Weights of a small GPT-style language model, trained from scratch on English Wikipedia.
Architecture: RMSNorm before each block, no biases in attention or MLP, untied embeddings, normalized queries and keys, capped logits.
MLP neurons of a small language model. Each row is named by its layer, matrix (up: input weights; down: output weights) and neuron, and shows model dimensions 0-255. Each number is 128 + 32 x the weight over its row's rms, rounded and kept within 0 to 255. Numbers have three digits each.
After each neuron's rows, "fires on" lists the tokens most often at its 100 highest values on Wikipedia text that the model never trained on; "fires after" lists the tokens most often just before its 100 highest values on Wikipedia text that the model never trained on.

L6.up823:144072090054114120093060088178144168090142133089167095069131148143098155104024120173151151150117178156138132115142123159109205073131119161150147122161138159147170131103072047077130163133091154066085150166118146073144123169099145168092118099184117093134121126132083122133140115122162156144178143119159104080139116114128127047142189160116177108095114116104164131135166178137156146154125163103143117175124084166103185108213110140163147178117135143169143127133162131147140126111134160130185131128044099139145136159118173110142096180132162161130184236109158094157129061093098138098117121145113091115154156191113118161176141147151080081149074153128173125138135172100119079146093137151077090097122118166158119154164153159117114122147139138132171132177124102169126132120162150
L6.down823:120115149137101089176083140139151120108138112097215172150155058193092144113170122083134108112141140142140102098138142146082128223137139090084160142111137134088149153119134129144161110136143160125100149151052107174199091141104146134125104138155132108159134106128190154170094116079198126111164139164125147156115175117173084090139155112142168076092113140103133117143123149104144109120096172140233106178106164090194156133135092169135114168107098108095161156096145160176084103125143098147139139106161129158105089098180203122181111155177129126151121134114113133108148107121136177104185128133136144075135157079138116121138156112089209149100059147097109097104144172130167090098063142104114165133140091131159194165101108134131121121218109077053107144154148136117132100106150061
fires on: "\n"
fires after: "\n", ":", "==", "."

L7.up1529:165125191088067162150105076129076172180096109124165165089131073123130156067133122138115203145088106142109062111118098111112115128081156174078096135155115124160109177116140136128113153115116165122088157112124121141145123137105052147093122112129089083112113140080060087102093162170103134109133072121129133133111144104182190141149115108059133140139156197202166169136143106070149140166163149118081099091134210186119097093115132138162134134155196146129126164191088138179116129121196126133096134130107085137178088133135092151143117130142145127169119186174199093086132130112131175176123174113173100082110166158143148118085116085130045088104120167126114101119164101126134119080159115120080165118089143115082166114134140097113092129144126152099126144131140118140142110150161184
L7.down1529:135156164199156129173180131100116116163097133139222117087142127092155112179129163137106140125153094147121083120125152157086214124094101116113091123181129151140131068137185173131132140120152107114070086107180126040092111172129098116134102092126158096131164137107170124090154172123091136079122114147159179117139186139116100080178111132090142101139097135131152128119136159136142128152155114164065058172218109165139134161121112131102152141173107102199195168122101121069209198139155108120118182046114131101120156135119103192176178116124145094156091094148127061117116161094132123133149062105117150141126102100158146112134162125162126113184142108112161107126098162090073125151105072169115095160158132145112167149087125156107157157179108127173140134125097094157118104161172122
fires on: "\n", ".", "st", "w", " w"
fires after: "\n", "==", " ==", "===", "-"

L7.up359:121085086071123120081110165140057164099119131065154120065122063133073154126106133104146144095154099127149097111090166111110168129105135118125115149073126145129142100115133107120124153116118154157103112091118189138124111113105120172146139105181143116102105158165145158176129157121142182117134143086156150150080151082135170139170169086130126140191148057101187119142176129161106153111104074146078123139131163147106151144180167137179121146127093077108157110139117144103155193147122147097162110088095094161091056144121186113136114156176101133121134211100165149061129113090186142134097196097212131185134134116106166101057075152222118112147138172116149147131112160063116170106115157058174128084123122151116143131078145135089140138063115103150153076111116110115139089167073154
L7.down359:103157136115185162130058125125140094185183128127104124165146080172134110098091107117114131158110133111111083123147129143154082089122110116103153101119149147168045102130190167112114121182060057070104136134090133100167092097143143170138136092151099105102130138148139149121130087120172110145157164150173119164138151184112117097159140125121061133117132105092149073106086174084123090142129181165090109103137113117125129143118097126105117058090125193142118180148127133084247128138175127117089190150180111084190116140058147131134096087170095167101170148157079086059085120141121108147126123111137120128066155078097148135111137158124130136164111158127159120070140164146142168084080121181125116136171066103092083180127107124132167105140171088145124126131079166163171133121154194
fires on: "\n"
fires after: "\n", "==", " =="

L6.up1268:092129115086078212149100150191103163170156126085156152140119076120133090200110091166154139148061092076137098147092099135085121147135123090129068159108213174147144140132148170150126155113124109137156148210106160139124143142109082114092138194171112077033122137163114118072232154169147093110129097129130103149140125082153137157118138093128109132135110136145151141167168086108065138125111066145022139149138134135129113092114111172143145115122125085168159108107092106104095139148160210157181126105125145124150086148139171143126179139233113126079139143145159134127119025127170116206134133151102103152140182103105153137169122128170074080109156175136132106090092084095129153123115091132143146159134192149118111185144147157128069172120071096116150140174139137168181117130133149
L6.down1268:145171125171114118137135136117137079128170175201105196087108102143107135177144139193089115085184071127139106165105104124096160149151136189140123145080151174140125193127118166155084115171112135163087143149172160081135190077232115138135107134136138176164169038113132120081142209140147150143076114132085099170198148109093111116137129091157082136123102192152098144152093113118118118102106135111106119124079135140137164175132121105151111068134116092176087148152082122036241164090194151142132145073143075143154112141130148163112157083129138167144088129212100127107166196077120123090143137097133186153140079155114172115102066133119170109153126097097175101165185125097111137103103170085130183136162156101110078130132127109161118175147114089117208121078149104088156103121154154
fires on: "\n", " ("
fires after: "==", " ==", "==="

L6.up1483:096112131168148181092119083105147126087157159120146155096131103116096157148132123159153193148107138103119137121082160127090202107120167164103183111099124197089180127118127063144143124116085145174110165132173185079113158166107132124146133096145132095170153112075121141128128146088160087081121125122089084121153166088125097128089154070127125140137083111126150158108157145132089084167174166150122138122149135182092115094154136080171127175097155148084125154172102141155168205115195177135131146148058094134109148111168111179123082129115102152136178161173174103102089146130132131096156096145131104123129156198112136134108118170095123128070131133067140099098213080087130145115111158097126121128147142177200118166059174152125088137148124093110149092087096114156106155130118119
L6.down1483:156132152191098151159136120184087160137148133138114115174124079088101125095141139126103219095148139073116041183070127131131159158153094118105049093121082177099182111127114103096117160141101155065132144033103132179120178153242145125158155144131154149104127188136142175106101123091163209149172096121135078111066106153120088086124117136142177132135163084117104109166081081118149151159080099178150153107144156099103137100107110164180150140149126091107052115094083086120194139133105104109116141182113177108099102117134156155091081115175150127139114138100121123145106159166098143078114144116120130150123138155172132067103104236136107085140093098119073087117104119129065078118121076109137121109160090173171167126152166177149161137161088130090182165131104133125154140143133069
fires on: "===", "==", " |", "\n", " North"
fires after: "\n", "==", "==="

L7.up1455:100129106114144118159129147179145143102137138071191117148111071124156187139041143146112174136125130102149133147083191124090160158178136173135107094117144130055163129129131108123165119119081115136147108113085094128149177168046123102173155123172138108120064095111144125135150114066111083127124116113154160059055103094166127136141126150079116137112133121150087133111090113106129134153159139122107099160101139191103111184138134170161140178107120157122125104123117098073165086174139144144071096199130209202104177146193152159140110121171127164108132118158183133118137086162143164106087142101144119147100132112145148203162190082167101181131104091104098163121127113128099171067195180074128109142181122217097189156118162110137158186106079129140121117151145110125158143160118150
L7.down1455:171148163125103151117167126074170185143116123109159120172079175136095124136132109087206077174185144128131115101172126206131161081142133123135186190175091114112129142120164105128121125135123101127143185124065084105160041088131159123124096130097120107090175103128084155098108125134122099133092122069093143078160145139110084119165145109112179128128107164144141163189169117140139128076147179112135110129127118099102127076085167063158108187132072058125130106114149121144120140110072168096128131091113131145103083107119073130123123115116137109151137063077074183119094106171110144129096139144141115117129102141082146133167122085116131142157145145110179127136096163095117185110093160171127152180131169074131167103201097120117115115115115137205141140108188163136133076148108157
fires on: "\n", " |", "|"
fires after: " |", "\n"

L4.up571:122083162121118191153071154100124138153134108133145129149137077181159109153124104141129149156181089124132108065143130077120133085167135166144105169116128114162114172162135131106157172043093159129125126162133102115103126155132132089148142109204166104130114178110145115115168159100077075139158113122132057095123132116137135180157120152146134152134163059161094151145096101137070138140158123100118115146100194134096130070153150209104140141116114174091077102159131085112138109143108123110126153129107131154139121146153120081101145154156081191116173119160143172091126002106124149108154099104152100151111080165114148171149067133134115140129145126100110090071192124121169112093096138132140156086208137115130184159166075158162125140180160081120104106142116104115225142083161099
L4.down571:087165171110123175180170103167189208120133133185132167165081096136048093157140115158101145070145114136145161218131109161081148074136152181138178136105129094059132151118122121140067139091140164118143125121103122170116097132126102154108164096174110165122133137180121163185081091104168154122133115124148122137183117150134117170170092110089153141190119111200116126190146147134085110165083077096114148119170098164138168161163134147103125108136101143127102177123089153108088160133062137156136142105117143116112118074080160149084091168115135109168120121076102189121091169117072155076172093133171082106111170139120102152118118137117157176128183106150096180079117118109122202118175101076157079163127123111168121082081119149123105099041116073147095128126134091150158103182120087
fires on: " the", "The", " The", ".", "|"
fires after: ",", "\n", " of", "."

L7.up190:155129121090100180143101085221127126102112189072154126100133097125043093084121104134149167134139090083098095160128134191122112164172141132164173106127105131131132211103115115140137128078044110116144152132136154144096140129106061163115166040117146076126182119038113108161168089116128138151126125122109130091130146133085171105142161127100168142158181127108071123103095156163106096129118160092126073143143151117151072091188145121144140120088089076129136174182071178059171137090136154106102147099128111149131137164124142082133141197149160126145139135094112091170193125117124105074171150105080074144052085163148180107143134058103087126165173119125140158159155120099112090129120122117130103149121112129110125170119120135150091115113118122153167134132119113084120114112147078
L7.down190:113091104114139081192103144136174122162126150079181087057112121157173163124173089170128138142106197129134137135109115139186166183122153161117141101108168149113185099193155116125164160120074175154164113111157116054097097097073150170098228124090120137150159141125098136086108144083081133107110144140176136122115136155118190134176113159132073096110105148146122157093121096119207160125149117133120145132130144155076083125080107089174135097152139149157122106154174110114178136153162092155166123199102137100172107115157156140116162115105140149133152166090121099090096154120072143110117134082116166150106142078148086113110136087157162094141059078189097143128105117160212159143148115127130110109169156137068192133093115154132138096110126078125120192183130110170134149069130090
fires on: " |", " 1", " 3", " 14", " 4", " 2"
fires after: " |", ")", "\n"

L6.up1519:139168128172135217119059079148169133155078067147157112112125146180143128070105100104132175124136119040097095131108141204112139069093169091141140163158132137125126138224117121132135088141099107087127136103135122171151128149095175164135136116145165120140153180124133178178117096121123147141111131098113095165120091131116173127130170129071154136085124105118117220136149132150078087061074118094127081103158158102180115150110170175103095127143120079102129105148127139107151154164157149110183034124101096168147192122163152095169118131198169140117142153056169132184132070094190129119155142173171126121149091112132120087153143107189139123127157121130155071123179090090153164134144085127141102163111106197128141157129177118073083121071100126119105111046112163091179094118158171
L6.down1519:158135061172101125169137104110150109164133126112138150103156152151135104167158062131117206175077091109162110102114074160056140135147120091138145220080102121101141122073181151095124098158169097116083150121114066115116177101109116120114098112120090157120113126160075145133124085141107137110110092226108139168130187123103128193154129115179130162097100068140188097145108088134133152099097188158124126098136110183131118143148077154154116115155109170063179137089128106137124150171123183105093152155151153035134100150162155074115138044129106168122103125134132127114045112176113161132147140118128154140150141107165151083114131203110182103122143172108098120150060185113146106157088161097120052072137097120109123132178110172178081151162119115074091167144132114166128106119139138
fires on: "\n", " |", "'s", " January"
fires after: " |", "|"

L7.up872:146100141143088147126145134098203083130150076081155185103149094143149143109120158113118108087146154135128145088133081135136129204109162156115085108122127150083144126172149072150142125111118136133131114109137167089146174111138148077119149106144160151038103103123062130146073117152088133109169031126131100110130110168100149050042067104090152089119096112145116153167071202110117108118157091123168125152157134132080138131127105166059171118081150100157140113110130143149149130126170160130142078143132140143084183124151103138157085150165086176158121169074121163087178115167084114116083155127154093134102167114139070157097140114077109127101150097080122112127139113103087204105124133165166139107166158113108138117174127116083149153078162104130075170120183174118141125120166035
L7.down872:122140083088148147131118081116071078166125141118090068136141166144134118152106156110194093118115193135103097175134115147137182134141127092092117114171086076176153163082116157067108123127177102118092185126089116145135104099133150126129134156122101095186129132152194079115130081116121077132073129108145173138119107094162098130187124150119112097114148128052108190126168122103144157122139157163156156126135166163103134108100154124176129136156118168168132095088119176136122118080135146132133102114134103160099082069165142064095110115082189072123128086116153125149053128141154091119074114086071180102155142127127122094084145156133096108103121167136066121097117092157041116097118110154164123152083123173081118127122092169124122155165108114144179144134133088082146103168166196
fires on: "-", " in", ",", "|"
fires after: "\n"

L6.up945:090080126157136177101058095114171102074099126125146134119114137122158117182100098120201107152131117156131150130087167124140165100100115087142095135096119148134082101128148145105153161109094126100166166153118140124127144146088130093107115122164132161149111144084068121082097144084182121132112097043164097105077170125095156144152168161157163130128153162123100157135167093159061196156092151123074096154125100128127150083114134153156132162146130145129113192185146082122128136106120129121141089108161164175119157181139051135134170108150129109138095139125147096157127155075103162167096126087104121140129176111086078170137148123151118118176125171124129061105143083111160098058120194119084185153157167101127101151159163087083095107120081104107126204137079194122141110158179062
L6.down945:122128148082117123148100150130078108130075119141089194090116201105095186167086108109109133039098160120154133128108148086147152092112157125116121121071079136130075116134160144052083057169130114135182180099177135128083157172166158147146112091111140186157148144130117083121028174091106066109135164102134142096149133154120138146159132149176177123153073164154098123161134082162124128116112117159119147168155074138179128152118160132124079103137130155162105167190180115136080143162135122126143122125076127175141068197077089179156156121128128135120149152134162077111117186133064068098191136074169092145108140162098146148135120112149082136111123164117144071132119118086094139076134083082131057177087143088167125117079158155113136158170087154140092147157180142161106148121070120
fires on: "-", ":", ".", " -"
fires after: "\n", "Note"

L6.up1312:077118138200095157119112146157158158118171129165160155085129128189082138107106115163117116161150145087155154083074092183114186119061186104165123118104115155105155127097110119209136119138116125134177172157164140097175106114094081153148160168153145015118096140052107132142108121087121078074118095133101111112154101082101160067125146158102157128158140132138134182124095094141076087092120132139133135157149139103106150086134095119135175116105167065118124150176117118116057164155147088143141123188126116156084094100135128106079158157207082125040132096155135134080165113115157130150137162156159070182110151153107114126147153095166121110151117093160149146097142159147102087137100176101080123131140095208100129144162134118140130156149104073124150070156080133146147189116145108
L6.down1312:101137146105146108079196061132112103163071138128188142122145146104156134130108158101155115117079153113162136161140115147167087147144102165154065116057141163190131069090133132121131111135163095096125086140165088115111108107157105142164150187149087117107122118074132147118135121121128126106154092118133168141153111137154101114169101123103144104141078113138102111145113134093129139142166193153144105102076125111099109104136162063178111110182135163116162114115211145148147122148135114133071157130116204101163107111131077101126126140115104132128132163135138133176101174134163143101131094139106090142080112128104130112210140083081127119115095146056169145098064107142150094200149166118111136155092126098065138126115163136077134138095085093108174160138131079120094140182088102
fires on: ".", " States", " US", " 19"
fires after: "S", " United", "Ind", "C", " al"

L7.up974:146085068112103167139102155155131107144081091117203120095119154179092112120135136158080143121155027132122108066126167134126118124157104129154125170087129100146137117151177113118095110109106136095193121147160141122127192082106125162106128127111159077124066145119097147189121099146130125084174145086096106098175150154161145122109170133106129180118156154150103141119119161116118126111132117118154127152127128172169129087152078141142117129139172077139071180074085160103157131160151143124152129150064146107146150133126193095112135165142116151129141116150163058114151166017100148115136119158095123148147136178090148151117183113133118096094138100136162099088156111117106075171125096160110039128102098113101140150113134187140095127096140080141158091094199146107115111169114113
L7.down974:138144172095157159233140174109121112143198133098140143136187137117145083108137137161122095149093129161145188124141155107144142076118174130148071187141152172109121134055130169154138136143097101139118105070099117184185143142134196090134109147086094149169199137170135145071132147194104100124072092127167115126123103142101067122134159145186141111132131120104134110168119110107053078135112129148138096095152161081103114184132087120153073160096130107139131173108115166098160188148133084144101080131138103146117149104144126101112084128088159148117135075157146127142109147153138153200137135144163062145116124112192160059151139116091192121117100070138165132089112124236113131117158090136147170116130114126184091164139154097177074155086112110099095183087097139057156099137165100
fires on: "\n", " three", " |"
fires after: " |", " (", "\n", " won", " ISBN"

L7.up379:123160180196098172090079125126118124136135093090098093076134111143156113134132124071081095148168118140143110135118094109145165147120122166137105085111110128166142139128140164105111146127110171109110120131108108099116162162120115146088120107106176118109127105108103096141048095082177170098125079122117171153132145074106108132132104132068167137138163138157132145123070070083070134114187127112056110107159121092129135123146105158115146162107084110148158096098105122139071188114084144154149130117120093163075167154128130077129162167144179171118203193195148139079162133111086100215158145125130146130192129134167101091126121155143161187120114116115114085052142089094128097078068141165077162159143126151050078178113147124170127144121080042149173171150112162060129096071109087
L7.down379:085044145167087118146135183104122147117152146196112203127132144185136146123196105122181142094163070133195148130112090112144139117117116138129122163157115165091083115084187157159143103067119111108160139124147133103150132104206133128164103111104065092094116153143189073126122118094159117117125129125106163097079122145189110141139157143118142184153144088119088097184128188087188078190169117130110104094255111109103138174123124137133078108141127130169168159185123113209056100158100134168187063092167144128132142106152101187123158135126166075077129111105129139115099144085114109067137125097141100131094129149108164132123124097180146144114108118141172100176185083096163121130098066149141100129132141154136123159112135117132070159077137144165105194174121160066099101089141089
fires on: " |", "-", "|", ":", "."
fires after: "\n", " ", "jani", " 2013", " v"

L6.up1287:123152117134097170128108057205188102091098101155172113099148089105127132088138124134167125121182148091184194107107083135082157129121127159098144089140170147171150162090128094143145080105137098072078166135193111109100157062113107162139178166183151087134126095103130165112067118149084107122130088161159136109132091076086078084078096136075135114112209146159113203113111167183141072113104141163139134162120156143074123141139098185101135139091125143167172221107103138181142170122143141077071164106148093133176134158165107172072139109120121141094128137145101125131145148134158085118081128169095059138112165128061172117083140074119090136172119185099151102146184124120111131130131158149161136114146109158115158202109176136144127167157104151114154167155109137124188131107133117
L6.down1287:208144122163106084125118137146102117138125144136171161128168135120089093133145145173178129118182184137149161123204142144116148104198125157107114141123124133100143172123165115177151117161135133197115167179112085106183102183144089113153082172066160184088170127123116106185199162137115160061126115106119100192104152139180113085126158106165138102120086124108176124150103076161133119140157189147127179195111172092116148179156131121136187157175090117165133070157186141107119132110118177112136112170148119130091164125093105104102071113120080111168116108089116177146108132172192172150067082189139165138104089103139138124108095161129115192075132135142148131149057133157138150195071103174102133092135100054135143142065117135108150157122113115085120140122134158150196120117144171
fires on: ".", " States", " US", "we", "p", " War"
fires after: "S", " United", " a", " the", " S", " an"

L6.up521:138136111041124125148124161173125164141155132089134097118196171124141136084082120142150148120138135122151124140118139126127143123148192175143069107129190141113104108125097121103139155094142129194160116145115113084130138173124152135112084117110132160134079120154133108130191127127121142101164090110147141123100149060169115110123139124095168129102114112118126169161135123228108147119124110098091128112156111125084117034117198143131146128130140106123126163157117181131121157154166184112141199097135111093121132216159071097129204119173134110100172125125130132096134102141107125184093095125145095128143108109114089163145094130134173132180190173111086127057129099145224160161139170096098160127106112204201105114152076127115104073073097085059225099162126175100192156117145109
L6.down521:096142153172115064066092177117167090058095161185110125114147158150135077153151134183084125090171145095101107117125093135097105187129081095134127142084117127211117103171111097137148164159119105161073196093140154143143132117156146085106150082126127135076075154106122148141072134155095140141162159069112132166143153137081116094103104086148155146220205149104145116114062170157077110062116165139091166161079101115154111119123108112100117091116101141100179101099145154079150164153143146045121167084123110189152114178106152130156125127111061189169143161230154156118114151185077134108098123143142083152105177129109105147118158108103150092196126099159150100121166091126111154120153119127051191136210094101170157169201101120103058166126173149118161086166111118213082124167146137
fires on: "|", " |", " John"
fires after: "\n"

L7.up742:211106102125123193109147074144164150140107128106237116145121140097170135141099120129129161119146075102146106126134156136127095184176070122139171180098134111096155121161153082181216144116137141128160059161137098124119187145109135178082196110152132142079106155164124125166113138114123111079153165140165163096160099144086099095125104154099179172120161071111098147120127128145120124150193165112103098124132126077108114181141152138105074133106182076158134154126104113119154073137140097104095125139173143140140134156148103142181156203098162149128131117178151128157124092094099144097108180098135099153112127145153105119074091060157081069103135104142124082123150073092159157155142159128165112090092114121147125180201161135106178132113096127138160138130210115173136139137112101
L7.down742:150122092136167160157123176111170144088134165066148133137089053120121133107119132111103124171117130154157131092115058092107202143140129133132132053149141109061141109176100098119149152188145124158190094125127050160194053088089151207101040170123154118090060121112110129161157155155106152154148102138116189115131105145137136102133155157162145154134113115106149143136133162096122108088109158153127144092123135140148144125088134102113131147152120133156138218187188129204144112127109134123134155194142162168066129095140120052086103181111142158165127102119188101151165151114149142196113142153071140126145130113186176177170151114187163136102158168174087168137102188117137091119150134140115102121187136108132105141124092140143190087154150126122076133201128114135214120145146138
fires on: "|", "-", " he", "\n", " and"
fires after: "\n", " where", "."

L7.up561:117058113113183135133110144179135170101112106086101097094123130078051063107131135169157134089099096117176091140111130157149159096171147180108125083103159195163120127135140150112098129096119146122156149199089125180163149182064104096193128105142132102150116161128048160135108157076125068109116148116147103094150135124067134124095174093142095101098150088141158150117174172149073158136090163132124108100120131189138141133103155118189132189078095117096117090138129189087065113088115199092146125156102134149111116175116107114120116117109150130131187105091135072172095153102131149112158154095140149112107142161180125124106145167119105105125136188152150110132111044117066153114115186113127120111083100110085112148090126147067049153154158040149130121108223161106144114099198128
L7.down561:146099144184207119126110146138070109144128090177098159101101117118073148127164132133102119054173164141170176119102101141173134156074090118106115153148073090114118147151101173126131104131138098133143137165137144106125189124092139136144096137131158143127126125141142134143103104090070094127154129118176129186142168154146136106111121208097088051145079079142132156135132191122100090143132107132131141126107144139114114149145064153172095137152172104202104128138167163164115109159137133122111101139130144159168160080123119096086089166137117154113156129095139165126126157100160092168109108128198101128155155096095154144174145157097122151155160146084119162060132124085133111128142119141139134135116116128094179185118087087141177114159110088105155119102126050104123155132169139
fires on: "\n", " –", "-", " (", " 2"
fires after: " |", " medal", "\n"

L6.up692:113074144127109142155106156126183177073123096104139121121099130126135135135135139106200148097147136138140116127201141180132114117170163115155069104128232146170148182126215133163115147135143118103059111153097148083098197186127136126106103149185162109148084157100065107115063113156146154136149126151173072131068094093118119148107210112118198102151171147116128120177085112122150116131168089165125095152162126118144093057140137190217108111112138102141120144103070190180053166174101133109102158128177081105107151190120096138157177125146186130103128121142195154084178137119118120178124116111100130106162135124137141138096127139155116155098145126056140105143175094123173115157120144136174114168217157137058138153113177116155165126134104154155115162090113108050149155146154071
L6.down692:086072117123150135085133118156120181141137146118160139113107119132148178165141170074125106126126141062170139141153132157148169118134122130122179122138100140051155096107120129106139150144111086111186186140086108117170145130255120126112165089140109124119061116113067143100127130111142129124054130179110135166136133111124140112117159144084197125152108105125133134120126125087131119161117153083143166162255166108094111092175115160121102154183118174102130135131094122179126102168121126119145112101158095138153163154040077114105128145165116082164111121123098120103116133132151108116128131135130101152071160159121165084163100172141141170118124084158097131162167135089134145154097110121133092164097179151084081158168140087130096153192105086136107141117142144094154117146122091
fires on: "-", ":", "=", " |"
fires after: "\n"

L6.up1285:146115145128169206160046121159117120169109107137123128038152172112087109062129119174098138146160057147128150153130110153138085110112118185112172198162080149145138120103115163112101155098076140101124116072152089062075138135095114141169153105156188095183123147115136150206055147157188112095149159170105160125163147130169128089174082108061143128099155115186118137081103080147106101171094097175078047110125131185167129103126109121077083126148159149133065172111119171123111145084101195122171086157133128103111167125139150166104145129096137148155172128135126063139133085111130181123140153145092111102158160130142137165079106136148143114146124142163152100096152119130140103085148144101159138110152091118127097136098130192124111155084163136135140138061116187118137118120144098
L6.down1285:076145131153104150131154114133167127100073169168047083114159102153093113103175121075169127139114138157163090144078127123092081116067127046150160126061102177147155130097113101157111125178083086115121144146149157093131126125105165204121101129164141085094151227152100094176102089190177158083135084040137135137160145131174140118132135147113145116118070160140151165113123126092185125169067086192094159118148129177178194156163122124180124170168095142129104107141098117091126179178133110132062155070132140073091101123185110166068137121186148124156086140096141199126132104115176085144106180078143136055191131080123142120185098118187113140158113111072143091163132104151128121123148101134105130129135164126158122105071156148143099164128158113186083126139105089127121117070099144
fires on: " |", "\n", " 3"
fires after: " |", " +"

L6.up201:118163126108131166086079138108115150120144159088163160100086134156134113113140067121168167118138116169097129121153120169087113130190157183102124098128151130112209153145153113115082134119077105124113113124137171135067127147120130119122197132153127111162137166181135074183134125133138109094117120096079123120107137127125111146145103132140095130112155096117135104133153080143116107064150101144102092153126144103138175142158117151132107113103145104127122172139073197082110179116178172090147067136120166159114123191152083106159111171166126133102165155196198157063198144086135096146062131149177131154111099072092130139084110177127110085105152184173132145058129098132103072147170147085130144120161128137057133133157149116125127097142173116080091084158165141132122109073101123
L6.down201:128106207159150134129159142088120167169094130125077134026155194160137155103120114081089146173109155121129114141154186142134089123124094245183106086103123126123181061139150160043133117095133065113112114141107120133149113127137107093143183079128219134090114100114180099144133148153159124110092146133165125177117170194124110156114137065152154124103093177110104121132111173101129139118156162172133110109131101162118172178115150107199089113155098155196114091111102147095141132180109137132068173143117089148092148119129060147153121120126158147108130104116115123137141107175067120181166169108124121105150129092101136063159111158097141144086141125152106117141136100113130192054145144105124179112141152111117143173111111202051128126102127134105107103107105130123112165181143134
fires on: "\n", "o", ","
fires after: "==", "===", " ==", " ==="

L7.up1193:077094144091130118133077103126092155168155131112113116120188118152110152125134101151111139096151073072190080167141115116121143084115186154115116146112152131088141146117112078091131125095092126127135138158125123149112143179123087179102110131130130168073107131174098126130144072086154149158162100102116166119121130109143137084149149090072158108112116085189108141138189157112132078164092109138159123134117129153113076144144122162179067122120232083147140198086153083093105167120149171095153142119079112116091147174180123105161153166161122178151115138142170118130035100057151129074158140156103088135135163141122183107138147071156101154102080136097110124173168088048101120114136128125111158080188168116086131148163181125127169119096120151139164131124134080121133138122126125
L7.down1193:170166167061076119130114100143147077111153156168121093126118105070104181157170121122109050180069123163143155209144140095145162119184189130127090078120132123073130068158150109199077081120085100136126142135134181138139146116191182113154161134152098145192178202133095130155046174157159147133185171088097122145137119133120131146157146093153079180113136146050151141104184102113057127124125127155114084092084084157066171094195171162171089115114130126166139109109126099077157148123143179084142095166183121172140140176120144123107115137086179159100126149094120134145082079089141142129133121143143168094109100148139128100133126085090119125104066108097081089136087140147112143122119135108102182114144094144079134114033067135158158111143122126077135175099048061186121152116131173
fires on: "\n", " his", "'s", " the", " The"
fires after: "\n", "==", "===", " in", " ==", " ==="

L4.up1390:095107131105151164127172122160114126112128118138112180149146124104118138128102126183166165134192128112133151125150143138139116176109185103192133152127090121114142139149111066197164127156060137117117074160112109127162135164124096128125113099157160096149080173070177011123118156093113101126150123130126174124105100111160130154176136135147124103126085166136108178162141136105096172078176116059091126117102055118056125073124177148181124155142118086144170132113091158092138108108133158130105146138072119110170106084143172115184185168140149144160220107111122119059143086126116118121146186126186181125169189175157084152112053124180115112133121148130123108046076080127169174100116151127135164152101100151154125143123086118146049103072154152125141190121128148087101189152068064
L4.down1390:144157134106145070130107173106127088227145046146111125126169150168151089160162151115167204140138169130141111116115155170142128092142109139100054130090149103135165106106173058099161156123143100045137175082120099163121086117114172095097153101106176139104094120084092136099135175136160153083168118088122108200113198094112171159150111114119139100126133164161124151170161094160148159096157161196133152144139126144090110161092116153093167063097154176079086127108129124179177142166155107100088145164110092117098137146135076086113129152135081108169182154133070078154111106198080116122145130068196134133128101096136162138146109099116106117112142151127123118150117114124207100113072122115132168160125085136089096117191172137118110117069109121136115116106126142152133115091090113
fires on: "|", " Championship"
fires after: "\n"